Part of a small language model's weights: 9 heads of 32, 5918 steps.
MLP neurons of a small language model. Each row is named by its layer, matrix (down: output weights) and neuron, and shows model dimensions 16-111. Each number is 128 + 24 x the weight over its row's rms, rounded and kept within 0 to 255. Numbers have three digits each. A neuron's up and down rows have the sign that makes its largest values positive.
Before each neuron's rows is what it responds to, as a language model described it from the Wikipedia text at the highest values.

Responds to: Small count numbers
L2.down91:142137138200094123126133096132140155128118149139119136107152126116118118148142147171093153129128142152089151103126133153125163095102121084085099102141127167155163138129114150137136103135150149197162127124122111132147098135146156130163107150154082137113147134124124078173158127121164145133

Responds to: Year digit second position
L8.down244:146125159083117152124130135084111097129131108147046123162117100144161131122102123076120147131165086134113167142162135156133141108138129131120094086091117168162115113125108132117111180166122110151131130156163128111158119126142140178079138131141134121127121125117190155151122122130142181133

Responds to: Word stems before suffixes
L2.down456:126124108115135129100102138121147160105167130109194121139137130127130141144118104121176115128112121159088117114128141135125150135155098123116120157139138127166105140128120121141109140086129105094118085147152098148136133129096155148130108101105084121156119104093153120158132149124147140111

Responds to: Word-initial Dr/St fragments
L8.down582:098132084131170120132107133149118111139165118154137128098138080138103108103129135111131124138121153107130127133082084111118146077133136118110121135097139143136118122150144136111143119126122148152114121156165142134148102182132163157139076135117166137154097115145101177132125053124175129099

Responds to: Word-internal hyphens
L6.down98:096124132129100083123074107132138126130140101124115142122158115116155093118121116135136093163134143105123093178123121136142118121108153116113193147133169121127121152122158105137173119134089164122141123157137107125084080108115095106096136182126147119120105146141136141168113131168116113145

Responds to: Word-start pieces and date slots
L6.down611:145094125153142115134107109147142088104134105148137153107085096100111152135086150122150106151116181093127143110136120129112084135118149116094111182127119115121115095136141156142124134107097143154141126116091101121124162164125108120133107134101119078118131149073116086175159145127160141115

Responds to: Size limits and prefixes
L6.down578:122154107124148185157109129095138132126161139142125112130146132078138115110113163140117155138128112114102160138139125122130145129128123120127162109143122133137148136127128168121156151126119093114140130112152096140155134119115121120160175115154123123147121148112126066089128153135159143164

Responds to: Word-start fragments; institution names
L8.down361:145113139103124092120064133088134118143137151122133097146130135131133119138115167122150118137095100127116079083097091089088133123138081126091131123110139148095133139106144135126146176133112131171139159154142151083137121130122173123137164105127139108143149098136130098076121157119169174111

Responds to: Prepositions after noun phrases
L6.down554:158096109161109133160177147133159129149168117119148102118148100122156124136109121102158084104090126119087152112076149121141129109145117152104124136114124103080139118145141113132129166170138162179086131153128147103103123132116140127142137126150120129152113122128115114105128123150150123110

Responds to: Word-initial syllable fragments
L2.down494:144139131107089088157129095190137101131115148159119096140154097120093194127128140197153120116137121125114106128127132138105132154158123118110135150151162126136148117148121146144099141122148136224130142118137093143142141158129160177130129122146110098128135105110099116158106124148145114117

Responds to: Name fragments and "died"
L8.down478:125110134127127133133116120141109158121082104143124105161157128121141125129130126119165135091111161137080100098122142127148160085136120108146174164162147140148174130122100119153162144126139149180115127136128148101096110159137120106101102164107138125095133124150146155141095109084103122124

Responds to: Name-initial capital letters
L8.down328:125131139147157163118149111153119118112118150157107137105144112126148160126119131111156100133121105100128148137105126119135122124110141118110111144084186149113107146123153120134112162129126141177123143144131128092138130110143141138086157113113172129157119141178109096111099172142095163158

Responds to: Final digits of numbers
L6.down278:145153136108162119110088128141096134134135128163153124129130128134155146135132075138106096133097109146051120099142146128140122125175148127068165097140129124124103119172111120095122120162113121120135130091123117134145157153149068141126108128117123115109142122114156114166147102153090114162

Responds to: Pre-year-digit positions
L8.down153:115070148159123108146134112134112103128122086160120096096088156090140128169133129110187122137119096076099159166155118152089121124098113131121123142154135155155109115122128145110158139080090125072152094106123116092139124133089114123113132146159146095116088153118117115123138137104112101137

Responds to: Level and life-event words
L2.down210:163151094174121148089101137111115118130102097115128090124093154143164143150111165137107144175170146161074131116125136142140169149106165114114145130156120152103133140166108143103177126114126111173150102157155085115178149145100136086138133157111132111117136170125118137054149132133129109147

Responds to: Mid-word "or" fragments
L6.down204:124106082151127158136152093102130159115178115121097131127110135152108143155097117129163148098126172070108113125090145142155136125120153110160146085127169154114171162132110147126126120135077105156124133123186145064089147108148128125121151143129116118147134137120127150143141110136160118134

Responds to: Word-initial prefix fragments
L8.down51:140127148115136108105117167142106137140099116124116145103092145143124150170147125160146134117142134151158146119138106127089150146088143108146128132108118132127153121103141123112102085124148164144153182101155131120102159151081207165133132127144154102119132124131115112083097092077119148107

Responds to: First capitalized piece of names
L2.down512:124100098108122115116146127096177131123154152101114111148107139119129150114157145151100127118173102128067112153114138136104111198123184140161113119100131135118137130109108125114098117144138123139155119157138109158178139167099103130090106112125118107155137156141075175116130090150130120126

Responds to: Proper-name word pieces
L2.down69:134124125132075100133135130116129131137119150112183144165219129145159085156169071133116134147115146102133109162183104141094092153140109130116118124136131159127099149135088085112118110130159163142128133125129135133161146169152110131089099077169158140103159153121148125125125150141127152152

Responds to: Mid-word name fragments
L6.down389:134143131076053104131104147114152106123160133131144114172150138118120137131093116163153118127115171117123110135176174107141155170161126143096134115132114088097125125147091135080140094104154111191128116088098106084126124145161113129154137109179133122164157109116128177127130105124127115143

Responds to: Community and social adjectives
L2.down73:179155132144127153141122099135145164144132133141131097143163132097112090139105127150138142168108149150137087108127131126147138117100090170103091125101133137124126131144114149150125157133117099133154133108171116120117089119126113106146097116124141155155123126133127115105132143133119063145

Responds to: Name starts in lists
L2.down372:097174180144129076130118151125158128110130114138162103096099127129092133099143118143110163143096091126115105135138125144111099128146095125124151113163141104163191130161090169139112120145124125145108142125112139108132116157096089127100156096143143102125125164144113136138120109149075124060

Responds to: Terms and age nouns
L2.down604:142151142113141107155127127118080093137110135144131142152171120112078131157125137164148093121123150101072136133110136105135101117098152139099123160129077114140083132139091186146094111096093125135139158130182117100145192171128135125090126120191126125164152121133151160125120157139162126125

Responds to: Existential "there" after openers
L8.down533:118173147129122114121104151103099150100123139150125126124139178115106144142172171164131155160099112139137100118108132127103142118180116091122173123135100148152126134150108137069124103114119091082152158142103115134092126131143147137155177129160127115128133128157132170152129132149129150105

Responds to: B/W word-initial fragments
L2.down62:130129082126136132122137151122137104132116158159085112090103121153097113131135106121124093106155140148052096169139127121142140155152129117140133107114126160079135123117123096139108099172146142138178115170108149148113114068130125183142128106145124097138191100135148130166137101111168090114

Responds to: Continuations of personal names
L6.down399:132166082095128134131110142152108090147128120132108145106136088146104118118121139131131135111167124176090137149151132116122164080118133132144138160104094092173135156118138109130151103112124097101165125167136085118108127166117084102095100147109118111138154140118156129123145116149130104120

Responds to: Article or section opening
L6.down60:099134133105081124163100097093117132137087128142141147116143130143099102133111128152139098148137168098170131093080151153113170106132125059143148145116135145092145112086139125129167180153114096180148115160117132111097119171138090138159171102163126128139123105132151126135180114144144107119

Responds to: Word-piece fragments mid-word
L6.down637:144115113102121139085158114123100123154118107164123139136113152146144106117104138130134124159075116135092142158155127124093148126099187155117156162110138082126159156123144161098151096111136113138127107144141083135094149115136124108128151142160125130119165146122124157135142095117138149118

Responds to: Year decade digit
L8.down617:127169142125130129097140134156151154107106154122142122125145116147105120105121117113164135166154111090084138086071135108048123162133131172158135127138106132150096129112095147134164153127117167201113149112139127108128126118118080101154147111117131151145141123134120139148143128109144106117

Responds to: Hyphens, "there"/"it", list names
L2.down0:118142141090135105149154137095127084096100143137099117128126124138134182122147137108101138146115152136098143086109110143129123127124156138156131136149110201150094114121143156143143100140146170160157120107128137101162118135111142129067149131140107162114157134151139121086164092127133120120

Responds to: Ordinal and position words
L6.down61:119130152115058129137140138117186123141113144144137139135133093118185111132136174113120148137137104101132148144131125133105136150090115093170140129142087135125129096122122182122140111134127074083140165125153137128144131158116143105134117144134134100130112120155165126139139135144120157137

Responds to: Quantity words before nouns
L6.down501:134120124108164150085124141075144120100131101082170204129164149111106136135176128158055144121095101119096089173135136138119119171160135106121111143112113152130164127119145138101103164164138108101188132141141126118113148144167135106169101150093126135109117148129126156120112146088155138120

Responds to: Digits 7–9 in years
L2.down488:119093155129114133168109109152154134102166157172108109102162121118100137095139118130126110138098129142144118126145173146115135143116086133150159086149155108083125131107146071150126127136137126165116180148143146092116109134091142091107113095131127122123166116162107137085122142171127125120